From a checkpoint of a small transformer trained on Wikipedia.
Size: 14 layers, width 384, 4 heads of 96, 28.5M parameters.
Training: a variant of Muon for these matrices, 390M tokens, 2974 steps.
MLP neurons of a small language model. Each row is named by its layer, matrix (gate and up: input weights) and neuron, and shows model dimensions 192-255. Each number is 200 + 40 x the weight over its row's rms, rounded and kept within 0 to 999. A neuron's up and down rows have the sign that makes its largest values positive.
A block is one neuron, or neurons of one layer that tend to fire together. Before each block is what it responds to, as a language model described it from the Wikipedia text at the highest values.

Word stem before suffix. Fires on the final stem piece of a multi-token word just before an inflectional or derivational suffix, such as deploy(ed), invest(ors), arrest(ed), unfold(s).
L10.gate459,195,140,240,206,127,175,213,227,269,216,188,130,268,271,228,214,186,269,197,182,208,221,105,139,160,268,168,196,210,219,159,205,200,197,202,203,192,169,109,198,204,179,207,208,243,180,206,195,199,189,261,221,162,158,217,244,218,163,275,198,216,219,192,131
L10.up459,250,193,271,172,182,235,208,203,260,198,167,140,200,238,281,224,173,243,203,192,105,200,129,194,163,243,217,217,208,127,184,254,155,197,197,94,113,282,216,164,169,180,233,165,239,311,201,240,201,99,179,192,182,151,175,271,173,204,246,276,223,180,167,140

Mid-word fragments. Short interior word pieces of a longer word split into several tokens, such as ut in reputation, ir in inquiry, v in livestock.
L8.gate83,225,224,216,139,178,188,227,232,276,221,173,284,231,256,195,193,235,157,180,243,210,205,207,171,207,196,182,129,175,172,157,289,212,197,271,222,163,210,215,137,249,254,169,254,173,263,262,242,181,177,114,199,213,148,225,222,266,214,176,227,230,194,171,184
L8.up83,112,128,176,249,259,203,218,229,220,196,215,238,181,268,180,260,211,199,253,163,217,209,243,200,205,187,172,222,185,247,143,221,192,137,230,219,20,212,212,183,136,198,180,167,185,209,211,276,226,239,207,190,155,220,189,167,138,256,217,154,187,213,200,190
L8.gate181,227,173,150,198,185,195,209,195,154,214,197,217,210,202,198,216,257,211,256,207,211,151,219,202,185,222,147,265,212,113,219,215,181,227,236,185,162,231,232,249,231,163,165,273,232,251,182,179,230,232,208,232,299,269,199,225,192,147,263,250,215,204,227,195
L8.up181,180,121,232,205,216,228,211,207,246,208,171,145,201,225,270,273,217,168,222,226,213,165,239,197,241,137,255,241,217,188,105,206,155,218,234,198,198,181,155,180,218,95,242,228,184,157,153,268,270,105,212,203,220,212,213,259,292,204,163,200,188,160,143,197
L8.gate360,259,207,230,172,240,233,231,257,305,227,89,225,189,152,179,189,242,231,212,147,195,229,146,120,215,206,283,133,148,213,217,219,125,121,182,219,201,223,222,132,155,214,177,273,175,207,108,253,219,191,135,166,201,132,285,172,156,115,209,215,209,260,198,188
L8.up360,241,235,219,150,310,200,237,155,253,187,215,204,222,241,200,277,252,190,177,177,230,251,157,166,237,248,125,204,188,160,232,202,184,141,141,232,156,143,138,153,183,218,198,240,168,190,219,278,193,166,159,141,167,190,160,213,201,193,201,162,176,201,196,170
L8.gate885,222,168,243,156,179,214,209,149,194,304,280,200,141,170,134,221,194,248,180,185,175,182,207,149,230,181,210,180,194,183,189,203,199,126,184,179,176,90,180,159,216,302,168,256,155,278,249,221,223,185,235,169,216,193,202,194,176,236,262,198,146,208,171,252
L8.up885,150,160,219,156,162,174,176,144,221,177,209,172,128,225,198,232,208,145,180,162,268,204,110,156,226,221,193,173,226,196,143,229,143,201,198,211,162,239,245,214,159,155,216,189,197,187,184,248,222,197,273,181,191,172,314,218,188,220,181,245,202,223,176,189

Pre-verb slot after subject. Words between a subject and its main verb, such as auxiliaries, adverbs, and, or who, as in "he even became" or "who had".
L10.gate9,254,192,226,172,218,174,199,180,192,189,187,159,150,202,190,123,193,245,136,187,159,150,282,190,163,171,165,107,149,208,150,207,274,208,179,234,185,209,247,231,180,203,262,112,325,252,208,252,184,227,208,197,177,180,277,271,256,133,234,196,145,224,196,168
L10.up9,134,240,193,193,182,235,117,155,199,207,191,271,118,190,230,218,191,237,196,157,150,207,220,222,181,194,140,191,164,151,231,200,134,97,217,238,174,199,233,171,229,178,170,187,195,186,168,273,192,197,137,212,165,246,194,180,275,253,202,140,146,203,185,188

Pre-verbal adverbs and prefixes. Adverbs and word pieces between a subject and its main verb, such as also, rarely, gradually, never, finally, and the hyphens of re-entered and hand-assembled.
L9.gate66,205,226,156,226,247,285,219,212,266,242,186,175,177,215,242,207,232,168,220,171,206,156,130,184,264,140,181,138,185,201,245,267,268,144,218,208,172,250,209,100,270,202,184,175,216,129,246,177,230,141,216,250,205,171,184,273,215,188,253,259,205,154,224,161
L9.up66,183,193,206,179,177,217,232,212,210,271,207,124,224,201,182,164,244,179,243,176,183,265,191,206,131,225,178,185,159,217,339,200,297,219,199,145,192,243,135,192,191,166,155,200,239,171,248,173,104,169,235,198,236,165,249,173,156,148,237,284,195,182,160,177
L9.gate101,203,181,293,169,223,145,160,163,305,194,152,167,194,184,142,149,181,234,206,137,205,216,201,224,146,143,179,295,236,152,218,221,240,193,194,145,163,169,255,213,258,217,170,205,203,210,232,245,192,239,203,135,131,208,210,200,230,115,213,239,153,218,230,193
L9.up101,219,237,256,201,231,255,188,203,200,156,182,209,204,238,115,182,216,177,216,278,159,188,214,268,190,139,101,220,175,232,189,245,209,220,214,167,245,231,223,244,208,267,144,246,167,160,156,163,183,166,172,142,195,121,235,247,256,160,154,214,251,231,163,250
L9.gate162,202,99,150,229,216,285,189,229,217,170,157,179,213,235,181,167,182,184,220,148,153,193,97,175,266,200,184,207,225,179,169,198,146,179,173,224,239,193,200,217,208,216,246,243,204,194,182,288,179,200,182,206,177,191,228,196,235,171,218,245,169,123,198,182
L9.up162,136,179,162,184,229,197,172,185,191,265,224,221,199,257,189,205,269,221,239,193,176,201,204,153,154,185,194,129,235,226,188,217,226,250,260,261,149,192,207,227,217,193,168,172,189,207,213,134,185,209,214,146,233,167,226,228,232,182,138,265,152,213,223,132
L9.gate212,148,200,217,217,200,226,193,205,254,255,207,166,210,236,192,149,164,253,259,150,168,261,239,218,241,87,238,276,199,147,206,195,182,167,180,165,194,178,182,216,216,226,213,196,240,255,233,188,189,182,156,108,220,190,171,123,251,135,162,206,113,243,236,150
L9.up212,122,268,207,198,248,220,191,190,287,204,205,212,275,215,212,220,232,226,213,210,213,247,189,239,289,214,246,145,144,159,170,208,169,166,207,234,213,225,253,203,242,144,194,211,173,216,258,104,204,225,143,171,247,215,219,186,212,259,207,225,188,149,218,185
L9.gate250,202,160,221,164,183,237,232,173,182,213,263,220,177,227,266,195,224,153,210,208,232,259,244,196,113,231,226,207,152,194,183,261,276,231,176,220,216,271,271,210,223,218,183,274,234,241,249,200,182,109,181,167,136,183,270,195,195,199,263,201,199,168,133,243
L9.up250,193,230,154,154,250,172,168,202,209,183,254,175,200,205,185,169,293,234,170,265,244,198,171,194,167,163,159,176,177,233,279,184,172,212,232,188,212,252,205,272,202,230,174,175,149,203,184,189,163,199,178,122,286,112,227,257,270,243,172,171,202,279,155,156
L9.gate361,212,262,256,162,119,194,167,182,212,159,169,190,235,180,194,241,151,142,160,206,167,218,217,230,232,193,112,104,236,161,263,160,195,188,248,194,211,282,233,243,154,165,268,218,229,214,164,228,204,245,207,158,186,149,193,163,238,173,241,225,237,201,234,211
L9.up361,262,225,228,159,285,157,188,158,221,164,202,137,149,246,250,247,238,158,243,158,182,229,207,254,195,178,174,192,194,194,213,55,241,160,241,175,222,209,172,194,257,168,184,216,230,258,175,212,221,212,126,97,196,179,194,250,177,173,180,184,221,225,217,196
L9.gate402,196,155,249,162,209,241,245,147,225,170,143,198,211,151,274,248,254,208,182,186,87,227,257,186,174,194,205,152,145,293,281,148,229,222,238,168,169,222,226,169,148,183,244,130,170,131,236,232,152,239,227,160,191,193,195,213,181,180,243,241,179,173,128,199
L9.up402,161,155,238,220,219,223,219,247,221,279,212,137,154,257,204,260,260,194,219,195,211,187,195,225,186,143,236,67,195,202,157,207,226,196,259,256,181,244,217,163,163,260,167,249,217,161,193,204,179,232,170,203,208,235,169,194,241,256,187,168,188,272,205,238
L9.gate499,225,236,215,245,165,285,274,216,251,164,195,169,209,159,188,198,271,208,155,186,217,155,212,216,69,167,288,134,212,172,250,184,218,255,172,172,185,177,203,204,104,171,181,264,228,262,260,223,157,243,215,177,207,169,163,121,168,233,226,234,234,153,218,145
L9.up499,220,225,154,137,148,190,202,191,199,244,181,295,230,200,225,247,217,242,123,294,168,188,191,207,149,214,194,219,178,228,261,207,203,240,218,214,230,142,238,281,247,195,198,204,212,209,150,178,194,195,189,253,222,216,192,131,256,183,165,187,201,245,213,173
L9.gate549,208,253,227,133,252,188,218,312,170,218,182,231,173,193,199,203,219,180,194,165,187,161,143,218,137,212,132,181,182,185,230,210,245,192,149,155,197,131,168,155,166,209,229,307,160,194,288,191,181,94,213,114,269,212,141,172,154,212,231,243,184,228,206,244
L9.up549,135,176,186,210,242,211,240,132,243,210,250,157,157,209,180,235,204,147,191,160,156,204,192,173,240,202,106,163,246,195,215,235,280,256,231,159,247,212,207,225,206,207,253,200,185,172,116,230,240,214,196,148,211,211,236,147,191,157,224,179,205,106,228,201
L9.gate565,175,263,166,222,183,171,225,234,239,267,172,235,279,212,189,151,225,260,215,199,157,230,234,142,198,238,197,148,183,205,214,208,214,234,221,121,178,175,241,190,181,199,223,216,239,90,179,228,200,268,182,218,138,274,222,199,197,150,190,145,103,133,222,157
L9.up565,147,251,188,142,207,155,194,174,160,172,214,132,230,236,174,186,197,208,106,240,215,175,182,219,171,214,174,172,258,163,213,198,207,236,190,210,179,195,176,232,233,249,214,152,164,148,154,146,152,248,150,136,126,208,278,181,209,206,164,115,204,191,160,156
L9.gate570,190,212,265,229,221,213,308,155,203,217,168,195,257,182,202,159,206,231,135,255,230,188,205,276,218,198,214,193,280,209,216,157,237,280,207,205,197,233,183,193,172,184,211,194,180,164,207,179,164,265,107,247,157,175,187,224,231,224,196,168,138,225,197,214
L9.up570,198,251,237,209,248,136,212,248,225,174,221,210,200,171,161,126,190,219,153,182,193,182,191,206,238,193,182,170,245,222,185,214,207,237,232,179,268,175,193,241,179,196,242,178,169,194,209,212,189,180,121,228,144,279,193,189,200,141,161,271,282,219,200,197
L9.gate645,242,209,234,218,233,241,218,248,130,172,170,227,141,267,228,218,200,225,168,209,155,195,214,169,212,204,258,177,162,187,274,161,190,195,156,200,225,178,186,143,133,284,238,198,161,185,186,165,210,209,127,192,125,197,186,190,207,212,185,179,213,93,160,278
L9.up645,211,216,232,204,239,146,226,201,179,211,217,131,234,147,243,225,198,128,167,222,168,175,231,230,193,256,172,172,198,187,192,80,175,161,181,148,149,205,170,211,157,191,170,209,188,213,202,231,234,252,199,248,206,220,158,185,288,179,172,185,161,238,173,242
L9.gate740,162,267,139,242,223,215,211,218,199,187,213,197,207,185,262,126,173,178,199,224,216,231,171,255,252,184,237,190,148,162,239,208,157,178,176,183,171,266,173,230,173,199,222,256,130,173,275,120,143,205,195,160,226,232,156,161,196,183,259,228,184,183,164,205
L9.up740,139,257,216,232,230,170,221,195,203,171,158,186,190,153,192,150,260,207,185,174,178,236,204,218,191,169,168,243,234,172,182,217,162,195,165,228,208,160,172,222,163,224,249,236,145,209,218,115,245,209,220,180,129,209,137,240,197,159,210,167,215,195,196,196
L9.gate828,147,186,224,173,208,221,184,221,204,200,181,181,175,181,216,196,209,215,113,222,233,254,182,247,223,240,174,203,226,189,290,187,230,183,173,243,224,179,297,277,178,183,150,251,205,177,178,262,223,203,167,186,169,193,236,116,224,215,210,183,199,147,232,231
L9.up828,251,230,276,250,233,259,229,176,229,160,140,254,125,159,174,277,149,215,222,218,184,194,230,239,137,195,164,171,246,188,216,223,158,247,176,220,178,163,189,203,119,130,214,186,198,157,239,231,158,205,214,210,197,207,193,197,150,182,200,140,164,163,179,174
L9.gate912,207,202,176,193,215,151,207,194,236,161,227,276,253,179,193,211,192,244,245,266,203,167,289,142,250,108,204,189,221,226,214,141,241,183,187,153,236,253,185,194,174,143,169,251,192,162,231,278,174,223,241,225,131,205,215,115,266,250,220,180,248,162,182,157
L9.up912,227,211,213,260,199,272,218,249,158,132,201,239,227,173,242,122,246,123,208,226,202,235,247,232,200,175,226,146,206,195,164,232,211,245,196,212,216,168,292,226,222,230,205,220,257,142,162,264,143,163,228,127,207,253,155,142,188,170,248,115,227,229,240,202
L9.gate962,185,213,212,232,258,237,196,164,207,239,224,249,241,214,202,209,240,147,170,248,168,233,226,237,192,163,242,135,208,187,221,180,225,257,301,219,231,204,234,153,239,174,205,168,222,216,177,184,249,200,240,198,105,221,154,163,205,84,157,236,215,142,198,179
L9.up962,197,212,198,195,157,133,180,222,242,212,197,210,224,182,200,119,201,145,194,222,199,144,182,235,161,260,191,185,285,151,290,149,231,152,153,246,169,171,287,200,157,128,215,190,238,127,210,212,197,219,163,280,166,213,228,209,151,186,233,280,172,214,247,189

Mid-word fragments. Short subword pieces in the middle of a longer word split into several tokens, e.g. dro-pp-ed, ade-qu-ate, de-pl-ored, retri-ev-al.
L9.gate49,223,151,208,176,184,162,211,208,206,179,198,160,251,198,226,155,216,176,205,256,114,249,174,185,169,293,187,243,243,207,221,247,159,169,157,197,206,267,202,217,214,196,154,216,213,206,208,155,172,213,207,216,150,152,190,229,204,210,208,210,231,177,150,129
L9.up49,269,192,183,139,202,145,198,235,206,194,208,228,215,159,260,207,213,215,240,234,200,201,124,132,121,180,205,221,188,154,172,246,185,195,161,128,147,191,192,161,140,189,250,170,203,219,247,99,208,185,263,151,141,168,157,204,219,207,261,137,130,162,161,155
L9.gate112,211,124,207,173,222,235,243,201,234,237,200,256,184,224,184,160,208,224,135,128,229,175,229,179,256,210,197,102,228,177,165,184,177,152,233,227,153,222,221,198,244,297,175,194,228,158,189,200,220,237,187,170,229,139,233,223,224,175,191,248,197,240,243,188
L9.up112,290,209,208,203,219,234,198,183,218,160,224,203,204,268,78,176,217,171,251,230,195,180,166,183,248,201,187,188,214,239,232,173,203,169,243,200,112,156,199,121,290,216,161,175,176,178,143,257,202,247,192,200,244,226,175,241,205,197,202,215,186,217,259,203
L9.gate231,198,201,176,214,181,134,245,168,132,228,293,196,235,153,286,256,218,187,246,205,131,205,204,162,239,198,191,217,226,161,197,268,129,195,196,182,222,223,231,188,151,186,186,238,187,186,219,241,202,264,186,288,225,232,214,149,250,270,250,269,166,237,209,200
L9.up231,220,169,164,91,99,100,173,208,153,270,178,150,190,237,212,244,245,298,246,222,170,171,203,189,276,164,171,139,185,238,237,194,183,170,247,236,159,223,219,212,215,272,181,235,224,154,210,208,218,216,264,265,187,230,196,109,187,192,173,177,180,156,262,127
L9.gate234,259,178,209,145,205,169,307,249,222,188,220,227,213,146,231,186,220,165,222,206,118,262,229,210,193,263,152,238,249,260,242,193,226,150,203,178,174,273,209,172,231,163,236,204,207,193,153,222,159,192,183,212,152,178,266,227,178,172,210,238,251,152,242,252
L9.up234,209,193,240,195,164,192,215,242,177,202,231,195,251,201,191,184,226,261,241,228,182,181,174,162,222,153,221,198,154,199,218,239,289,206,151,206,160,251,189,265,226,151,173,210,238,135,152,171,141,170,207,187,212,157,234,153,128,183,138,231,199,190,132,228
L9.gate433,214,297,127,212,238,197,201,206,214,179,197,189,207,262,203,153,110,250,231,198,165,229,188,242,167,284,142,200,197,174,179,238,217,174,223,200,201,206,201,96,160,152,230,189,216,188,216,181,270,207,179,166,175,161,161,255,246,169,278,173,175,221,224,195
L9.up433,223,202,98,217,230,166,158,285,201,143,154,245,140,253,207,224,170,281,181,222,119,185,215,224,161,207,212,206,214,281,227,270,275,226,183,217,195,183,203,208,185,232,179,167,215,228,185,148,194,188,193,194,257,224,149,171,208,220,188,176,153,195,158,153
L9.gate475,176,217,133,196,237,198,217,218,171,214,139,190,195,191,256,262,253,213,222,161,256,215,161,141,160,283,228,220,191,206,202,226,220,200,221,219,200,242,90,213,238,304,152,158,175,228,161,137,197,190,223,191,102,221,194,135,252,203,285,197,168,272,218,220
L9.up475,219,130,186,159,273,186,171,218,143,202,201,206,185,229,178,175,257,169,221,232,179,250,186,262,212,144,202,192,132,209,195,146,202,217,204,266,242,261,238,249,262,246,258,108,224,249,202,168,225,240,175,240,142,201,167,229,151,199,164,159,187,211,154,229
L9.gate478,241,212,211,206,203,255,256,190,211,230,260,216,172,211,228,176,278,264,173,259,93,196,231,240,164,216,193,220,203,194,148,198,251,142,196,139,101,255,250,170,158,265,234,233,229,252,263,201,185,177,156,233,237,110,178,257,170,200,264,222,133,252,195,173
L9.up478,213,142,167,213,139,150,164,148,240,187,142,157,192,263,189,167,231,224,202,173,174,206,191,212,221,158,168,229,186,190,197,179,206,115,175,183,269,235,229,250,246,173,189,154,154,239,186,188,170,253,171,138,186,186,185,219,161,205,210,164,204,253,205,164
L9.gate482,247,268,220,255,237,198,229,178,203,188,145,208,223,179,206,200,182,200,178,248,151,180,195,184,215,201,191,202,258,113,187,285,181,208,219,241,297,197,251,189,219,208,190,109,184,260,227,166,154,208,230,206,155,200,253,177,181,211,248,187,179,216,173,223
L9.up482,140,159,140,169,155,136,289,199,253,150,253,210,206,135,166,150,103,218,168,219,215,209,127,185,270,268,202,211,206,232,237,218,208,230,150,188,199,211,179,197,145,204,151,187,143,206,245,127,221,154,209,229,216,190,218,218,189,191,203,278,202,216,217,248
L9.gate519,196,222,215,259,226,135,228,222,152,185,264,254,206,250,218,178,182,225,287,163,190,207,189,223,164,225,190,182,202,177,239,223,215,189,214,158,92,157,190,128,231,207,191,244,206,195,137,243,204,231,201,186,155,252,203,157,186,194,193,264,174,210,154,234
L9.up519,312,247,277,228,183,265,208,269,226,240,192,246,148,123,245,208,259,225,184,190,200,139,139,213,180,209,244,186,183,163,196,204,205,186,231,191,139,228,196,170,214,182,186,233,238,185,175,189,235,212,172,220,225,314,203,230,192,140,256,239,214,203,167,179
L9.gate600,228,167,226,218,225,209,175,173,216,182,146,197,179,208,177,194,214,282,211,202,150,144,263,253,234,249,230,215,143,137,221,210,159,182,160,183,155,241,191,272,182,104,291,213,271,188,168,215,253,213,96,235,257,213,195,180,184,150,328,187,160,139,193,225
L9.up600,168,171,169,184,301,201,213,257,199,117,177,172,192,151,224,158,206,167,193,199,212,177,166,256,135,197,193,162,252,226,169,181,264,170,178,164,172,221,250,126,226,216,206,203,189,217,160,201,232,237,270,256,217,185,188,260,226,190,192,178,166,197,191,210
L9.gate702,204,219,173,212,256,260,260,172,187,191,149,178,140,208,235,249,257,161,253,217,162,206,215,202,238,193,246,219,217,219,282,200,208,208,187,175,192,178,241,257,214,202,213,199,232,241,172,257,114,239,229,176,199,212,184,247,216,135,261,255,207,176,242,180
L9.up702,228,228,216,203,163,187,168,201,230,228,220,282,294,220,253,199,222,123,213,159,138,251,279,280,250,217,147,256,194,286,169,208,195,233,198,213,192,229,210,232,150,224,213,196,229,85,239,243,138,254,197,227,241,233,180,189,216,177,253,213,204,223,184,214
L9.gate717,155,206,222,184,245,247,195,219,140,195,231,203,224,181,180,195,246,203,89,198,265,210,201,151,229,237,220,223,212,156,235,200,232,208,234,202,215,200,115,143,196,317,199,170,177,215,137,257,164,195,170,165,238,158,184,192,235,232,247,213,166,161,163,210
L9.up717,208,266,255,218,201,197,186,315,235,114,200,193,194,195,171,133,184,252,220,232,216,220,179,160,173,193,225,162,261,160,254,213,133,213,213,196,150,142,299,260,327,213,252,243,136,131,204,258,223,216,174,173,185,210,210,167,234,188,203,165,212,162,108,233
L9.gate833,208,157,151,161,177,198,255,233,183,188,225,171,139,232,198,231,254,183,190,201,186,130,250,170,188,201,245,135,176,179,121,221,205,153,230,155,200,205,166,162,162,201,160,217,246,235,152,220,173,115,205,167,194,209,293,248,229,212,242,97,173,209,245,225
L9.up833,169,227,188,253,200,240,175,246,202,210,223,133,64,238,250,199,201,181,212,280,171,225,112,186,104,271,180,213,243,253,204,171,230,251,233,132,205,192,186,206,217,168,263,273,205,192,197,146,184,214,243,192,219,270,152,203,219,206,233,222,177,162,233,185
L9.gate851,171,163,142,172,250,257,199,160,245,174,151,235,194,223,196,249,216,246,222,204,177,137,195,189,222,195,204,206,211,217,203,275,251,238,147,234,231,190,115,172,106,273,245,212,173,196,187,266,193,281,231,304,251,250,187,200,215,215,206,133,98,211,150,170
L9.up851,202,181,170,228,145,174,202,226,238,174,266,152,237,212,242,194,163,185,342,154,172,203,204,195,243,193,265,253,217,206,168,191,227,225,236,202,253,216,224,164,228,212,208,162,296,171,136,174,240,208,199,170,120,197,195,218,219,227,199,218,185,229,202,186
L9.gate890,178,165,225,141,172,266,188,186,197,163,204,182,277,212,202,202,231,185,159,171,215,196,233,221,133,224,157,180,170,205,142,149,171,126,218,163,225,249,229,208,237,215,181,130,225,217,186,199,187,238,229,209,147,190,277,246,198,210,223,169,114,224,225,186
L9.up890,201,204,225,161,230,188,223,149,217,236,242,251,189,261,235,235,215,230,225,216,130,228,213,211,115,174,197,250,263,202,189,247,217,119,156,188,186,254,145,178,221,114,193,232,193,144,149,165,214,197,218,270,241,251,242,309,175,178,202,163,145,144,247,195
L9.gate929,235,200,232,209,223,339,273,251,195,236,146,186,168,203,240,190,235,236,220,215,165,263,190,147,201,255,130,150,213,312,204,308,250,222,213,233,241,202,123,212,211,175,179,165,230,246,203,145,77,147,225,221,264,200,242,228,150,145,227,180,203,143,247,215
L9.up929,238,240,222,203,248,252,202,231,161,212,231,167,170,205,122,175,271,285,208,184,229,252,227,225,174,242,183,236,158,228,209,218,192,193,180,188,277,119,151,185,200,145,259,167,257,232,202,147,230,206,129,246,172,225,186,176,179,210,264,211,230,201,151,185

Pre-verb adverbs and auxiliaries. Words between a subject or auxiliary and the main verb, mostly adverbs like also, not, later, and -ly endings (accidentally, rarely).
L8.gate125,173,239,166,189,265,271,260,169,161,152,207,228,228,134,250,211,164,99,222,190,181,185,161,222,234,179,152,232,186,196,220,221,208,207,217,188,164,221,196,260,241,147,224,209,120,230,210,227,272,161,216,141,211,286,195,190,276,149,107,258,222,189,152,228
L8.up125,200,241,183,245,104,199,239,224,184,224,214,205,200,265,221,120,250,203,210,166,206,231,228,146,257,223,165,230,219,222,198,203,169,76,167,179,101,160,145,194,230,184,171,222,227,122,147,240,181,166,218,179,285,169,149,161,199,174,150,203,145,181,199,278
L8.gate195,180,229,204,201,238,230,182,221,165,181,199,161,248,148,140,182,192,222,183,293,172,264,207,247,230,249,225,190,213,168,142,166,170,182,232,189,141,194,262,176,222,199,120,87,151,250,239,179,223,284,239,169,206,180,241,159,179,167,271,175,222,218,199,209
L8.up195,156,255,141,157,146,222,166,151,194,199,164,186,178,153,171,279,224,210,210,245,173,138,210,216,180,181,218,137,225,223,139,208,184,201,227,325,192,139,241,199,259,162,212,169,150,227,234,141,197,243,157,82,173,207,174,225,204,144,286,255,180,199,211,206
L8.gate604,142,259,213,230,207,159,210,218,203,168,132,170,214,175,163,174,249,177,161,298,178,186,179,234,132,170,137,206,256,172,190,204,195,165,189,211,243,142,230,201,215,202,140,208,112,182,200,259,241,205,187,194,193,155,135,207,286,171,220,218,190,202,154,192
L8.up604,217,246,273,230,261,148,251,212,203,200,73,218,212,202,180,237,180,220,173,186,148,258,230,215,198,254,205,249,158,218,214,201,175,221,166,249,227,266,166,260,209,241,183,205,207,245,176,198,220,143,244,155,223,291,211,200,185,192,176,257,171,222,228,225
L8.gate1018,199,200,237,247,194,243,237,289,198,95,179,163,237,168,219,195,222,170,241,212,85,260,230,261,232,250,240,256,219,187,185,216,198,193,212,116,215,257,229,204,208,150,212,171,261,264,179,244,234,274,216,196,184,175,151,152,262,217,262,230,242,240,212,221
L8.up1018,207,182,204,168,225,146,191,176,175,215,246,246,244,171,216,123,169,96,199,242,185,228,249,335,174,203,240,167,202,235,195,146,189,224,243,180,185,250,163,194,219,150,162,213,187,149,163,291,217,225,168,132,137,251,188,175,245,192,263,246,193,218,184,207